config.toml
d_mlp = 384
norm = "rmsnorm"
parallel_block = false
init = "orth"
lr_mult_o = 3.0
lr_head = 0.00743
batch_tokens = 32768
MLP neurons of a small language model. Each row is named by its layer, matrix (gate and up: input weights; down: output weights) and neuron, and shows model dimensions 32-223. Each number is 500 + 40 x the weight over its row's rms, rounded and kept within 0 to 999. Numbers have three digits each. A neuron's up and down rows have the sign that makes its largest values positive.
After each neuron's rows, "fires on" lists the tokens most often at its 100 highest values on Wikipedia text that the model never trained on; "fires after" lists the tokens most often just before its 100 highest values on Wikipedia text that the model never trained on.

L5.gate120:486478509504590556517484417439505543505500539519502531536490504507386461553397487452502529535484493570574475438492488491503474463486441535450538470518556541445511464484488521542463475540518570476504475420524478490394468453442484497475566475475560488428451483499496495502413485531474533529573495522546538397510491565585486482500445506521488479509505508427471474513548408473551491539498466539502551554519557525513507515494519474511515435547444577532483442535443521481491460482540478510554480448536511507518524526466539536458454403515479536439528534481459512510444511451481494504
L5.up120:511402528487485540456482441467529468452536502513502496553524497511457466501433439537535544553403488509491350479525551512507534530465479473448485482531469515529471508445530460508500532535447507503487440490471453508520539469430537495485521505514454531413498455523521592509511505504474522473534499452556542512481472512524520421501428453507530498498477425453512479448562489498520542505455546535479527555504554527592445535541488467481505495531492489505475461480498498526546486527465411473485482563574544488504477550439464504525407619478565539536517547513560508538450551509496517492
L5.down120:496455476413489493450510418510469559511506419538561506441470492489489464495469538549451467471466481475491532496481495447490552509527444537522527496563549447475506490559558496599503475507477554575529495499492556474524473460469432463383462568428522511551460514565481488555520430625518465507585518471412497467514470436577518524476501498505459489495541557534502515523511545467464459531505481514530511478496472560550446534506471498481529436469496509554474428568461532501475470476555415472501467518440454467561551471496524568460469553516507511568488497447498504570512476507511547552
fires on: "es", "on", "as", "in"
fires after: " w", " l", " com", "ot", " c", " m"

L5.gate375:465500498423484528541478486484534526541555526449513547449507576440517484483483528495531501406514448507518514510534499576512525478550524554566484537519528504569490497514498488512442487497547519506509516482486538516516477471538563499524488432500495545438459458547506525448519518489509500569525458542522487503503460429556461514565394586466539421468509470538483516471531487481529502525487516497508534463466520539466422524476556529486561531549541616532519568481460521456569459562443440413474566554411456484473526534481474445557511573585514486532486513523462408481482440495559482515
L5.up375:580548537434537566468495416454512450513475509440580521469487569601470509502519462469533584418512502492495610451516515491536468480483439504513572439410527513460549506527494505528462537556465540487447561525552469436494492449517495523503559471476499497539505473596469475500524489477441486574506466433499502478521537499533532542438437519497472485493429480480458492513510475493521521488471459479529442454527520518500503496528536491503492536476561510484446487515506550520438514503465472409477515575580456556420484495510506432570520520451480506433552489501529472476490512544491421494
L5.down375:536491535532485474531470540501436502520468492425498505570523509479497558475486486514489514492572477520551527458449525516517531526569514461484513492470535543430470470495473487585526519477451498496540474458513464432481505469416505462535477451459516514470488460527496470514473564457533515493595484599501557545519571499569507497544550446500548591468566513482503469495439484430497480485521561561530556488481507491545452450476473461461432474577542500519498447539567432479562529427572562552546500484455534513457550484463509473467487496485538461426463530513455533468479387544463496490
fires on: "e", "ing", "c", "ed", "ish", "i"
fires after: "es", "ad", "u", "g", "m"

L2.gate110:471524475514459581458516551526430421538478487445538539526589492503465567462476533568565537482515523486555447514496452509455487532448488444493551563463522451486493502556476549589490527537481492532564534546539485528479472548498487495381466546453518514443529502434519510477551422480529436484580473494502526529529500553500500491486522415472546474500477517477437537522446465445520420535463470495496532505494527587526558539495520529464496458476492507492466449470482461506512507424446518551508558494532502519555488449450455513472454449462451490534589535520439509438578532526554567477
L2.up110:501535457483568490475524456502498531501464525480463543557581514476428523501481439497492527496495562470562480401529525518482485556393518466501566476496528522445489543492484547561412465558435520508488420495507529503448413520512441528459432526441509497487574434459581511561455461537506451500517480454444580508462510520458469544526498528483553456504519510539494506452391495496508406477445385462584501469566483544499531507516501464501495517565441500494529468525568429590455487488503489521519552495499543447510580427494436483453517457505481481551521537542498467506539564470489546519
L2.down110:456487511471534499464499507479410474389508512534500506540535463474515454536485459524395513539453519496467456519510527578442475517517466469521511532507498444438539514466553482546493490450460507490513521535488524421556542492543512581495513536485499488564496531559540558503547483501494530562509558452496458477490561471537482485466554518460489545476568561392420494474484522580450486472409462536500471434491502453491607589547492481505525505550412565512487539498495517553530454466565431476451436471484526446454499505499585524458519592451467534549503543400493428596455514495529489466
fires on: "ec", "z", "ain", "ł", "p", "ie"
fires after: " b", "c", " M", " m", "ap"

L2.gate180:506460539564468478548564497568553475548501461527507512456510467537518529485525474587542420467504395540518542498446455485522510449566483528518503504487450541542421526451480489499469577555463450552507562481493475481486599519512476515518482538498492525520457459527496535482520490524533577521540475536499457486571464496507499565528449572479464503529571494479503470469414535477576497499494528555466520409456583528487517439459442496499495527550494457481500533518467544501533506567525545530503581490529504505505491559433505510516497548526537452409459471472507492510511597496514469390
L2.up180:500493506552547465509462459463553524449490469383520559502565505472510523365493511528539531445563506527437572531519511486513566494488517551536460504473539466427463494500468534559511529525516584505531531519459489464494556494587458523468483507480508491499517460525574478470599541481480532487508487466513582551492489510535454518525490509496473459497575434499574526466510451547417494447589471513460533516487547495474525474561511466463484467470448525510537471481528473440481516507418526546550390493505473526500580438519499505493485422457572454471466448529501465451475509536389516466
L2.down180:538534541550470475520555444505506497552527552489487473489497493499509479519478494568535471495486445522525504480486523482504441515603473529462473521489508566522411493468489439483520584503497473529577493499518437554500620527516487494503519551490472477489418570517457534425538443436477532533545503606510452487582522476516489563470557566547476496443476551464545445515515593466544450474486460564487537474556524501482515419478416453491513540492507473539537477502530534516549519537585469477457561527456518481455492492439507477461487543545489476501457471492522522523478638522466511406
fires on: "\n"
fires after: "\n"

L4.gate40:505429498539478614539485542483492539521503472466549530498518463570509442479429464520515466510620503557490542513432481429474484530520503445504524479544450492545549559451529506541479478501444472492547491489482504500543483500469580466454483538510433496513417505431520615512462458493528495504522484468467495433486559428526485473505482531440479507500543469452562503597497516561469531496493476551494480462467446544503468486500449489479482545446508469534547498475490493522592492508449452555494452537541553523491518488508426544554506505537405468529535459507513536522552480501501601511
L4.up40:470505527552523517439454531541532492511623524519579561544491504464476487463543466519474446562542492516529519497534511437546496472537511467487520461379522505548539549516519462477473558401486508457595499533465576552517517508592550457533449558471469511509555527548523548483539432524524469459487488488475470481510510550496508569488495580552479549511518462512468474467552468463498435496561448448518450560515539470514406535511560488492540397484513483458489576470558438499475531490509515477520546585512451498455516589467480520486422430556552496522501535568507376455461443530534484458
L4.down40:464488389566469547545571484378515477466529465540544499486480533420548491486495499428543504551511460397481525484542436539489483543490547500461599502520475548554537530534518512482495487458525527520457487445510536468461589423498449501487551425464493407568545518490436520399514464521470471495562488521472492410539511510495509508499536524471446479516478544407510516537477498510442553492463408526520533497508515478492435459539416524464477571496530502453542529487513565472466492520544474538507571516493566539492448532558468503507436510512425465443532532499562470472470490501584587537
fires on: "our", "y", "w", "ember", "ur"
fires after: " o", " m", " M", " J", "j", "N"

L8.gate38:504446449466504496562455602471548526459476504448481467526492451483439461474449446566540474508537530502514498571571476466498579589527482507447534520564507503515513458485516527515471521543437546476513481476530489531504479459463497498489536463517459478528448504538475489603468507514551546459544494452484500587536509486435532475470465442512549406488439553526532467474466490506478412483481545485504561505476421540545505491474457509556554476487488558581484511458563528470463477577459573557490447457484446495502520464479455507477475546517520468438440580505387500470505468501488457521
L8.up38:430472452481473464477448548569493470450488476470462408501467474512500470566457504504506532551483473543506482478494505508515488459482546567570455501587475525493494511502502482570492472534459518522393499505498512505418513567486497485478425443493434500478424475502471500464517492424587501463456552493552544537462511411480521432554458470531463449545530516483478456421478519487512531512417469564594536562522489535433540454457515502512542459519457423520526525524456497517486488516448467517513536513523500462472508632474506530466503527534456486503492552515486483580535493472501501521
L8.down38:473526496487550530484489471523436577567511488474507502494486502458471492488489453472502441488572535535542495570507500426525559528486469496518424577445518546474462439490605503495385563506530531458485458503476522472499458489474456505476477417446487499514528457527495441558508501563462499466456490540501492518538466466484495484491488581422562518443441533525582448511514540560494488496523537492580567470523464463450445452497488499555521545450482583516490476544508505556506490492518510528557418515462477447597605476503452525499437554459551496469549452471475456479468446536504507475
fires on: "es", "as", "s", "ld"
fires after: " h", "ou", " c", " w", " com", " d"

L5.gate174:451470439524466515501546491421543499463540430456474493532538528542440518473551452478522510439500413488518493537512432519506530482471492516508548503458512561467546466494452512481495550458502544536520412463479501540524519552450584479495564513427441415510533563540539536460488474544544435480474485512529577539493562496500522472627453494482502556504533494520480514447466443538504479477476519576494448448481439469516526442485501523502414554552547485493546477480549514589537454459496542444480413505497550510463458465531524468523444491476481489524503500510460555502471473505514518494
L5.up174:476539489506507534537566515529574537506491525507461536508461522477441434459529448461554495442477556491552537464499501478504529528521520551502484456433502551521526452484508522498497488504559548509544401565491491474421479540502505501574449471436514542481546588517473473485489462546519526485416475568539524399581578485510443512479434554575460543550594563466504471404568507535522459518488506552546490481466431411487489477527491511437489480481511516480433426457522503469465473512518508469502456449502504525510483530456539468478433475498495486486478527473472508423515476559524595496
L5.down174:559579464500532424526537542530477495482439436454477500523473498409584487529464525463519504509489500524462495517499502529527526477528505492526507438457456557497501504520478479475468565489477466578488524541516509478513490510510511481465525407477545447528392428571468538450543542566559479497456500516491557574454429484563515448514509511500530515452559539503511491547449531486519507530526436419492498563511558535499552487530534424485491516604466510504472548477531477527503519477494491515504548480517471543414524559472460486442556487532472503585518481476411503557537495444497477551
fires on: "i", "u", "b", "or", "h", " for"
fires after: "r", " l", "ro", "l", "f", " O"

L4.gate344:606492527547497478502503581511464436483470569482497494416559441502516543572564453455473487454554443504457474546468471533520519506465407498426570490474557500518525543490520536510480464465505481494506526526524454537533555529500506548468495528499534498545512534498483533452494452539427515558587482467558495515477513499410494460457584520525513526457472448508468460489522584470513460529498535445472542523451461510515472499462540531547499472514548444524425505475520444564509486506545462525570463539502445422417464480461543572534550541479553498515454495472486455510447544581528515498
L4.up344:472570584566517514513425538543539534485507553579541469509507464441554566439453497489449550515492503506476447419548468470397566545506532515496504425542480475521497508520514603496512494455420540495471420442514499459517384492453568541486455457460511539482477455507555572516522487508536413509503523521536507573399508478519522513470502490569527469528437541488506478442530500541518507494490473465510492450499470469466511537486468526526516568529530450457523441552587517564530478503472543488509517505434424540560461516430504566471519525483512446530435479499422497494539477564441496468
L4.down344:465498451504535495573550516544468519494538530544541578534453530489495425448475529469564501558498540511518437478487486516435480485501463519571518467527491486479504500485472506483543558488456461510480540469492512496523559508457565519426511501536494429476516484509527571481498530466549449551497484510494526438472515445588449488550535467472566447451469463457463442487537547507502379523490425544494540482557561573441519480483445515537514554514530536515534477439466440548495483511514451466481536491422550513519533510523531559417504503543556477543545504528450561540539502472488523422
fires on: "=", "id", "ain", "z", "a", "ro"
fires after: " ", " m", "H", " M", "l", "m"

L4.gate282:494542556498575455477475477446496400524443481537558459544525521531463512447448488512503469531432448529569471471520500499578447468532574503441526493432506503426507456522488532537388458460473452431550476596481487418439508488543473471563525519561446500421575494517476475463547495546450507500506467462532564529517514497487488540487522491538619554516474526486469581471511538437491530520548447526527508482492513422530465439475555463554509473497478546464550532616518538515494459505465532450485484429527534468526473454441515473531500539470446524517476460509531526527476524469543583468
L4.up282:463524574444514514568515520514443528466483495456577436499438557487449566485442468476508537536453528500547488503537479508542503503475437511475577442559483513427484491547497460538459485507441472462550531447499590487540490529494538533530549442515526494488558459445478477473492502409573425454530460470475494641590472499517535469474458470525507478505521478448523494552428468503538526508541480420510508406539466490502501490511517475482537411475546498551503502511494561481454475504502499525484473538467509531575560549489542479530476495451556489437556480400467498495521477433482513529
L4.down282:487411553503516569531504459536451465496475464518517479491491523484511513508469527458489453513495568479463498465478502569457568489499491463536483413597453510534534552505477504504468458500521497453539495470475556525472484523547509494534486499600498533507585545475440485413588481580533502488544577524478557518429460532571527459482502514446525522514493574549414479546536468585513501516466529506595494528440486510526555550456506518485507491542521463509475447548491564466443525492523543561471486578479548528509454425526546500485540440453487476533536510443534533502521538561472483527
fires on: "p", "c", "n", "am", "m", "t"
fires after: "f", "ran", "ro", " re", " Un"

L5.gate67:469532505478539471510488461479472474541513511461527496485471497437560538472442524491505425509609485571470549520555507468460503545515566504468508466501549541519513496548552532524495454500468490560506425489478511509569517518462489552481431519504456492492480510487447494471530548459531445509471535539446502445511554479528554534542458459519451545607535460505556513465569486424480503547457477420535556540453480447519561455390455532550433537437493501466519469463454562513579512484403537459570509498441459495474484560444496540506467464571490450503532512528498492508476547521528547482
L5.up67:426475480443597507449512502485483516562512463488536518516445534430510487442506524523508488495472513538487448465457494413439509592444495542517487570523535460447508454467477512553534533500554520559480574493522459455485546503554558471447575443441476518468502531479486493551489457553490511509474515477476485472510515511434462463519558443460497516503482506498506453518458529505470441541462530548560515470483503490505498483477549401531482475452425478493509530500500472523543537458494532513553529516476476435549545552506603468496510528457444536517466478480434479519483474553472490453
L5.down67:529502542582583433516536511505572504442515431531519524508437511499534526516488538390484508487503463534483507486465561509462496466476467540512506534492484478519503539569544501433486512486468511525548503513447485445512435502483471441462476530540453517493444499542490520486496488518619519457456558474483440465456540479470569398445522509452512476511545537500451453477460458500475520564511496510580531514458539551526507523483521551454495479441506429528487512437495461513528467415508540503492501614526530500434521516436470459499508489570522503496470463505540460527466428511467432542
fires on: "ig", "if", "og", "at", "g", "or"
fires after: " L", " l", "el", "il", "r", "l"

L2.gate222:504514486557427503519460508527510464447502545487562571502512441539557487460564541502471471555500486492429491451369445509538525516539517484501473451481512483431568551543539432534473519515484532483468479487470586437540500469495591504514507485485501486514484524538510463503485536545445492503522531499473522504503534518479463473488543445485482525570430535464491490517495483443490444525558478481532561456536466558482477494501526587431483474495509438469502553523452478475467469495535531480504508526465436506504503519469527505569483422548455582483464340476508458539501489469458518463
L2.up222:484467518508523494522503500533543533575492502534595526485540524526457516505576520546470455552466537527509494518491515480514418547464495474466511468426519464521561535442510478502468546511451554486518460421488508516496536558546497490415458485470479466547463519563524441532503544519389485474463518526513544548446510504491449490526476509510522532489559470446455505424520566521502486518531494390648607427544492492471533531499495602487501538429522474476515547506521468479500502451509451432508507530485429499464455476486513440557526481491450520505556419598447564479525524498496512435
L2.down222:524426466538498554516436473492552495552510464477521492527519545462496480523550487534481598487486471509515548516542484568528417482571486478531540505470474547502522537512512585560463463463464407514548528453518488458544528495558487549514545552444488519486496456578471467467492544492548493559559497499475521543433496452510477516473495536557500422569540475416512517418467495515502548480489531518580550472457499497381564480430502521431488540502569540522497478530544493526468471517503470600486489509551478496525507521522459478525517540537482527467495507499447584484479484477556560479
fires on: "ian", "al", "y", "ing", "ies"
fires after: " M", "j", "l", " D", " m", " d"

L8.gate33:462501501513538490483488460566467575527501496474490590514524516506460541425435489489525520509439523514558451556512516526441488560500505528492432546540496527515531445505543508470489466511468504503485527503475527506544480508490515535475507451557465470472521437561496462537516515524467536416454489497572453498533565448466478511381575526508483509467518529429480431465592533548570467568516516478493548515508572484518481435493571492485464528500423584481489512464505461582479506511584525503434476521500569503458434440514573574507542518520476542535467445455501489483431466520464529538
L8.up33:506520519522465438528477504506471494502555554481504572468544554443545544427481481473513494498468496494499446535510411454486543468489484422565468478514557423522435477503482547535488498471547505514378473488556517499530470567506525466470528489431550489525555480485440436490534508433466567479499523530567539493490428524469560498568464533491522494584534493484485525518513555468498529543486504589506529515454493545454517538557493473436535516530419505482550548539519538495465487437557543437513585524512467484498421377548556530537432407498452539523479493477473477529538527518494482552
L8.down33:492506471436442481552577497451518540530511534466540547516534494469490536481503483434497505514553508471423447485487430509484490544457480450500496480509486467504457462570469528422578494477571471485500501535553520530511515502509552508530492495452553532455549426542495462393589463413504484499543507503573553510533545492501449495502469519499475520533450540463494486568543532393404458498504449515488502528551419497516477518562488546514460523485429503506590532444572471553505526518531558460583525414524483579475391512549495524448471428376507547601502517466433516583476469467462463516
fires on: " on", "n", "ce", "y"
fires after: " O", "I", "O", "in", "ed", ","

L4.gate58:513501473524541482469517512463448527491503454497517485521473487509425481522506502469459471512533459564519528514510443493567479531504543519515517537498542575496505477463571473463517517440551423554531529558505552472512534547516492467530476524504446547473483531481464479517497503442486475461508568490556472460475524504477445451582517595486534512506558461524507472464503515495476391474466536465531514523561520465478401521537545468517428588539529515467478459465484533505476517441497470521435545533591420614544534454477466465538514545550492538451508544512491525558484488468486559458
L4.up58:483495516575513528482485545484505565534484438550474483459468459453512455509485498511532491405517582494437480454452488501501546512480507568414479520507502485482512495507586437487585567492506464576528500504507505507500490520556465414449481501494447450457543543524504532527502556455465437446511530504474517504491505440482344511613512541513534567560483460500487522561543551483460494478528497499512516468508463469504540504489493543535427517519502529550523484443488533515551480423527484548565576494599561525568518491487511414501501508509443511479495502565482450521523588520466551521
L4.down58:481464521501554504525517507512458546527489499534562521418512361538501467422547553549497533452474529501594518439452440501477521491470439558480537516519503478495455477450510483526493585470472495547466455495489512458502472546562477463508478457489567557477474562472552559361486498529505413570499535519512495483462514482512520512506466538516459528506511451453486507529465476534512490437452476439545527480502504457460478536509487500469469492564486527553483492479501563468503480400521540543499473505557455502486489487452532536470572561501462557478492566560510465534529579517453459449
fires on: "c", "n", "\n", "s", "ies", "ation"
fires after: "en", "oc", "ec", "\n", " o", "ur"

L5.gate362:513547538472513507542493481469463464509503551541584460526560426561548515474488458484478558496497472579508531463429519436549457535518523503469480401466479507526490554538494527523470466478537475572417586563545543508563469498472455484496536490486488494494504470496513503487567448484490510486563553413536550493545605508544563467528534446592506467535465545520494453459469469493534443507487546531488387525489490506410393496539532457555439510489476505541496504516474516511479536484476529558570498481551502576476547475434488505478478554465463517549434535511526492531477495554475485478
L5.up362:505540509499454512511518541523446408552533459494570551562545511512573444484554481459504527584495466556498465481589524442479491505514565545488457507472535397486468510420514511567512456449516507505541484493587525507528459480447492495479471516549516465535490525548519555575496434453481559506506532448507618491544522505478469489487536433497513460487507519509535509459475453491491439490523471606521476602437487438460477529565487469547432544491513486569476552479420529475424435474521474489634475515543556421420457467491497529550501471433522495515488535517496475441549515475527536502
L5.down362:481595513491463526480489466536503540492509519494532496545551499501510522549535516488543488532496491545436515491447435497514415572482538494501498513485454448570514459479501459462593483465559510535485493414451527533520477494523505514509496495472441563527538446485441487285482502475495580513522483498472486501514493469497524455481500484535517494497520520527499546521459434516530527511481474546495497470483448457471505509534468524589589540521461495523443458508480468537545478396502537511523457448492474510540463463552537532490488395519519520594494456504479522438583526541508498520
fires on: "ran", "av", "ar", "iv", "f"
fires after: " F", " D", " v", " f", "l", " de"

L2.gate96:505523589501457458434483528450543422486471510447492427510509463504502508490476493607563480492467486544515512441456495433511570513526478521543487453521553504525451497488474543502522586491469550533550494557528583455477536553469469517489401502421533507471475498538509529504494493469533472559542491528521500459491534570489484510489401490551520445440526521485482411448523521568484495427498502536446479562524589427527392493502477526522498497536466515524479518524530534594518461545538548407521496512583504535507522528548469474578478468535468474437487488419541454485495512486487508502
L2.up96:495542511550449434510510459527491455510449603518523461513528483555458530551492455617570463495502472503478443505439434521528550485566549518517468479536520564575499556438530503551540520506468482541553558542537547508483553554563562513536450437494446481491465514539515504557471558468491487547532488484458512382494562581454479526499466517542564512471505495497508506453464577533474462419440468599462558557513548479553477428533465560500507480566499499519501489508552519590530486528507480504502580502511471527495491558528472495529502460479502417440443498509514548508499576449449480430
L2.down96:504491512496491483515535438503471510447531566529527555434574478513433471599476409521512452492499455529495483448446534520560508513506556522487473508484477517556442435462512436509621528460515483494496509539525497479552519522540585546518503482509472541476514554479473477431513509470524494502453514554470445473471558477477467517489464541515466507544444460513478489478514540518428441428425615501482543438476498498554452512458394530427461473518394529460500528508618509496508485507516453493512584507532459532530455473554478453489564485528520453423435502480517535512442548466497532502
fires on: "\n"
fires after: "\n"

L2.gate121:445580533526464560475495475496479483514473500491509497498481543481522571407485555464531414513521510437549535557472425465514510479435645519464568503562491542529484463528503512533469420518458466553513529444495460527517556523545465481484521473482495512587534524540398468470549524479500499457529464624502487510543495438500448477478467447500476568514457470473463452487469535489451496504520472486479491514479449506490419532521540469465502490485522487522499488438523447520509485552498466482499494484485495486511453543460454434391457577436520517557493465457491484480573523560440564438
L2.up121:500548464491544541454462493457458436508480578484446411553551484516507509463474502472462457533477431515505491526546449419499478441425516477502684432487456498522559542502554506517476505444464467565496521458506415480518528555552457540482487441578527482526505424584430478523605466482499412497494494543514476509570497478483500483463435494532515557501502517448439541464522516494489503448521470439494528492563401546477388476484569493503511501502434477518475498518507516521509546520468445444500526417557437506508534479547460491442455506466495531555524475477497531471528532571499553514
L2.down121:528550552493474450516490434473464575535447451494533511489499521509473520504552530465490534509456505478498519481461443431564485499426513503471540492540475507461459490564530494451532523526484522524507485453511491511556572531560484479504466466404550468482526445584499511291514484472515522503485574563589568509533529471510504381462477490449480512487511536468508493520565544515463505449514438474467489562455431542547487440509571525465492432533381487504518530472527582572573485501531525503470460453494521514535477482495490509457489508471495492549521498484481516493526485552527470489
fires on: "n", " for", "ear", "or"
fires after: " O", "O", " n", "ed", " F"

L5.gate34:453487540499516492531574579412496521508500490504544493490545428552526455558539465470470480476498442555495482539501480505515424442458587477541535496515450465497536467401488502515492467471515490457518508515543518493541527566447478478461502482531513465496549544470442482519557554509494508489545497503501478555539431406455549462409447535500569504590456509522455477486452535475469511505459527472465520505483466556494526487491571436543459538543524500489472493548474455618561548493541498536515519502568483472516543459532440477550496574502533452474499497519547523494489520487465532529
L5.up34:504511500495518552473496519526488478500468480496473571458445460526522508549469467505443453452465527599555586465479479540506495492515497502485505519524492561487483441440466487530530438407505478502584571519529499544507517459524556490504488530481457495476520474486508532476564475521546469476462488526537477490526435527493498508528518521478554500463566491461535488543556477478580511511425537418480489386542478502528535545504493497460473497451509532494448582522488443451482536530533522497480475429451541495482469553439579586454472565490524446426546488576517479473460489532470566467
L5.down34:526506512558451548526488490481541474492507426524511545487484519532545485487549517554452573511519498506468501584532493469519526537527404440484471506559502476481507564479433508532452485459458510460493516495580519462516525541505451526464501520399489509484534496483502518487497487569537454470575529494473478489396545518506551442478484484447484526477506482497429503591450463525535509516509528547518514567443444467572513518476499522489541510486461552516500471527465492529408516532513575498434450469486497516492567532478485444533543564497482492499505449594494494523484538515429499491
fires on: "t", "ent", "c", "v", "m", " th"
fires after: " re", " ", "er", "en", "un"

L4.gate362:449433526452535492483453528523497481544477506466451455402556443514449439546505404481512501532501502502478508468501499483532459474473467517450529443492416489464500529487482455459474521534514479465514599487409511508509458572530489449487498552524519440474532522521420418539513477503544484547540552537480487537524489526417512502486534438499493473485483512453474562470482537555486493536469510457584484503504503445392542515438533480438519416565525523451507496460532577448468541464482524519523516525442532526450534506451457485465492566523567553515479443497532479463502549492515533457
L4.up362:498488544494518505446493505481537591514498430529426512512517538511458577507486480523529562529502553444489493539543482566517419444548430504402443474499432571472565516503478543444461488538501532513468479516484537513446515481477570460503509475565500524414502570529472400527458504501514446535588533526479409487499521391522510551505415446463555540485517521510451495513494534497527516451494548444566460533481514544465395451407492517528490516468560577462549519537529481493535522491528483511512548477469512519516563514470401414509525515516515512483533465460479458510453516478516521468
L4.down362:477508524442508500485498486466450546380495502524502515512513495526522478522406468528544495531494489471462439493515455482535523523490523454469596413486491527509505524553554452515484436494449540531498497569457435509482490503498524521493524449564512451516480551466532392472480499640471508437466498552487436463434440452551527551518485466426486523452530601406449530546483539481495466493451500521553549457462512554554485471564465512534543470514526518536528518512492417532552506457481457489458572526516456532503463488558611462518472499519421459408446465519456487560487507451518519477
fires on: "y", "c", "er", "p", "h", "."
fires after: "is", "f", " c", " st", "ec"

L5.gate370:507468461431460496472439506511567502487560415498509508494440468509479438489507423495552525506540490518492406426466498504529470445504548474463518526502493488545460463467456532532520468459490522426503471530489517470499432482507489497537555501462559457500497459562476529503423450495439499533496458413510472504497469556484466467530484470499488480504473465546488516468517440445483508443450558466458512379529577529562537518526534477535479510506425451524500502500505500495433519486493487479517548502461518424494570520467520491490462511507539471534530544446549486466530502527456503494
L5.up370:472488545416483539552521520550509517491498526555555476517420454496551505558597528440466512462474494428537411503510517512537449516527496492592537499478448533577469485477491493454496497501526431514520509405466516475465539472578570486437404513503449552509502531513523472535534494480460503479451530499458495518479568491503487507557523529488546562426494478460555547497484563485543498496479503508492452486481469488488524517509455500538489468522587515540520565485496495516501552558502510531503480526479457488541486442584579413548505532469492467479491450465539501459553485428512507450
L5.down370:530581471562456467516512471542504477542521449515480477501479487537509547515441531492458564509505524569511475456436527462548505561496542498512494587501498487516567489482530473478485553499548442517461485459561532504454406522475463477638529548496495465586521442532489555503497448505505541405487518471418600526482533418473491558489534437490506491506529480532523495457514513513578532496458470506500485415557480523535484497453449504479474517526519544461430492430506517445452522420567447535496457516469526513440473479481524454450501517415475530505481504510557529547481568490501529556
fires on: "d", "iv", "in", "l"
fires after: "el", " Un", "in", "ch", "all", "g"

L2.gate176:503594553489511529606518575467553520462484508521498516442502513465497559479514483478561450483477464440457476512503468500500451500474541530459510537467423480525571457489498556498395546500441518502517521553520474509496467517505567592493469530466478484431494462496515543469452504539517478513506564503579526474499521513549491474468478527449449479487451537526547461539509500495468555508572439449454501477487460520465537478487481492432505528507629567538556542531514514557444496474482524527490514489581495468462475544497433478535423555500479498457502513502425576477474514513598423480
L2.up176:589524511539537444533469544519451563482458438497432480572473560488502507500473531500492457467527558500514495540508502507491477512604530540448493475549539519441536528477502567508497473431462461450510486580375449579488474444468470559533558491532498552541475448516485474501463525536526591521464455575471449455496506501583555510509562513417469493539579587552529417464488464477456450454478512467487463479506502500508492538538501462520567492481510506521460439508498433485453533500536435542527509461452548534485495498545529481489507482509478417465475466477511515496505510458606426469
L2.down176:412531527483503496453489515516470605481492472536490515540511441480517524468528464507484526464432497538442515480515532508554577614478481523485458493530537530442453511496479463517471481576486533490571568503549540566429481498429565555481475519532464496424503465461517552507458545442482560499508435508517528460525519583498455511438517519532496475516466583524498537509542578519521476465479536480511465484573475465567437539510454513503511505536545465538525569566567517425556499443501560573546489541423457581449521514521480510510505423503537496464427479436508540506501457488524420484
fires on: " l", "l", "est"
fires after: " a", "-", " (", "ter", "o", " were"

L5.gate269:439506436538520495513521474427517513506495503546552514487468405455503441558501457515475583407524481490480480480499476571483529483511458512525491500521487502465530487517521493555464506463572516514495526558555515531536527470528428459535545520577511573502534573496514456449460478480522541426523525521500490479616560452507511471517512527554584512608447557491525517429441509505581457537435513547492492522511485533464590541515554535553460475520485484517521516525467515504500511441478476535580528417491557495433451521519472561503519514573583532499524466515507515510505512412528614478
L5.up269:482490472476544540540484490473428511554510477582546519544484413507478438495515458516509491526534506521487524531471439489411469527548554554505484530501500533509472480495530488590513441477505500521587500450491463542423420518532456475532549506550492527492602492512408472499524528543464547484493500490500496512577489488515550537502484482512570513605416522447494477402451456517534457566403476551489452489524473510444512527540530488537477509533512511542473479487500513533521487490510531534504492493499532553460460505529555582523540495501553503519457469471539502499461512479501589568
L5.down269:440472478491497465518494489488481507521496477581472547498477409480518489433483490581456523413508468526520507468498448588438489505491509549563527452520505463490526468467516494503485515480568518509508491517520533488576475496532460513486524463524494586450558549505462527153472520503523519438468525420460473509559473484482440557478532570522522466493432514507504460510499464507517492496507516489533436499529464516408544501485456513503501519557472542470509470510496478540457458466505508490494541525579489540460507515507515455452493545483513516490453475480526557535512499457505516494
fires on: "s"
fires after: "'", " it"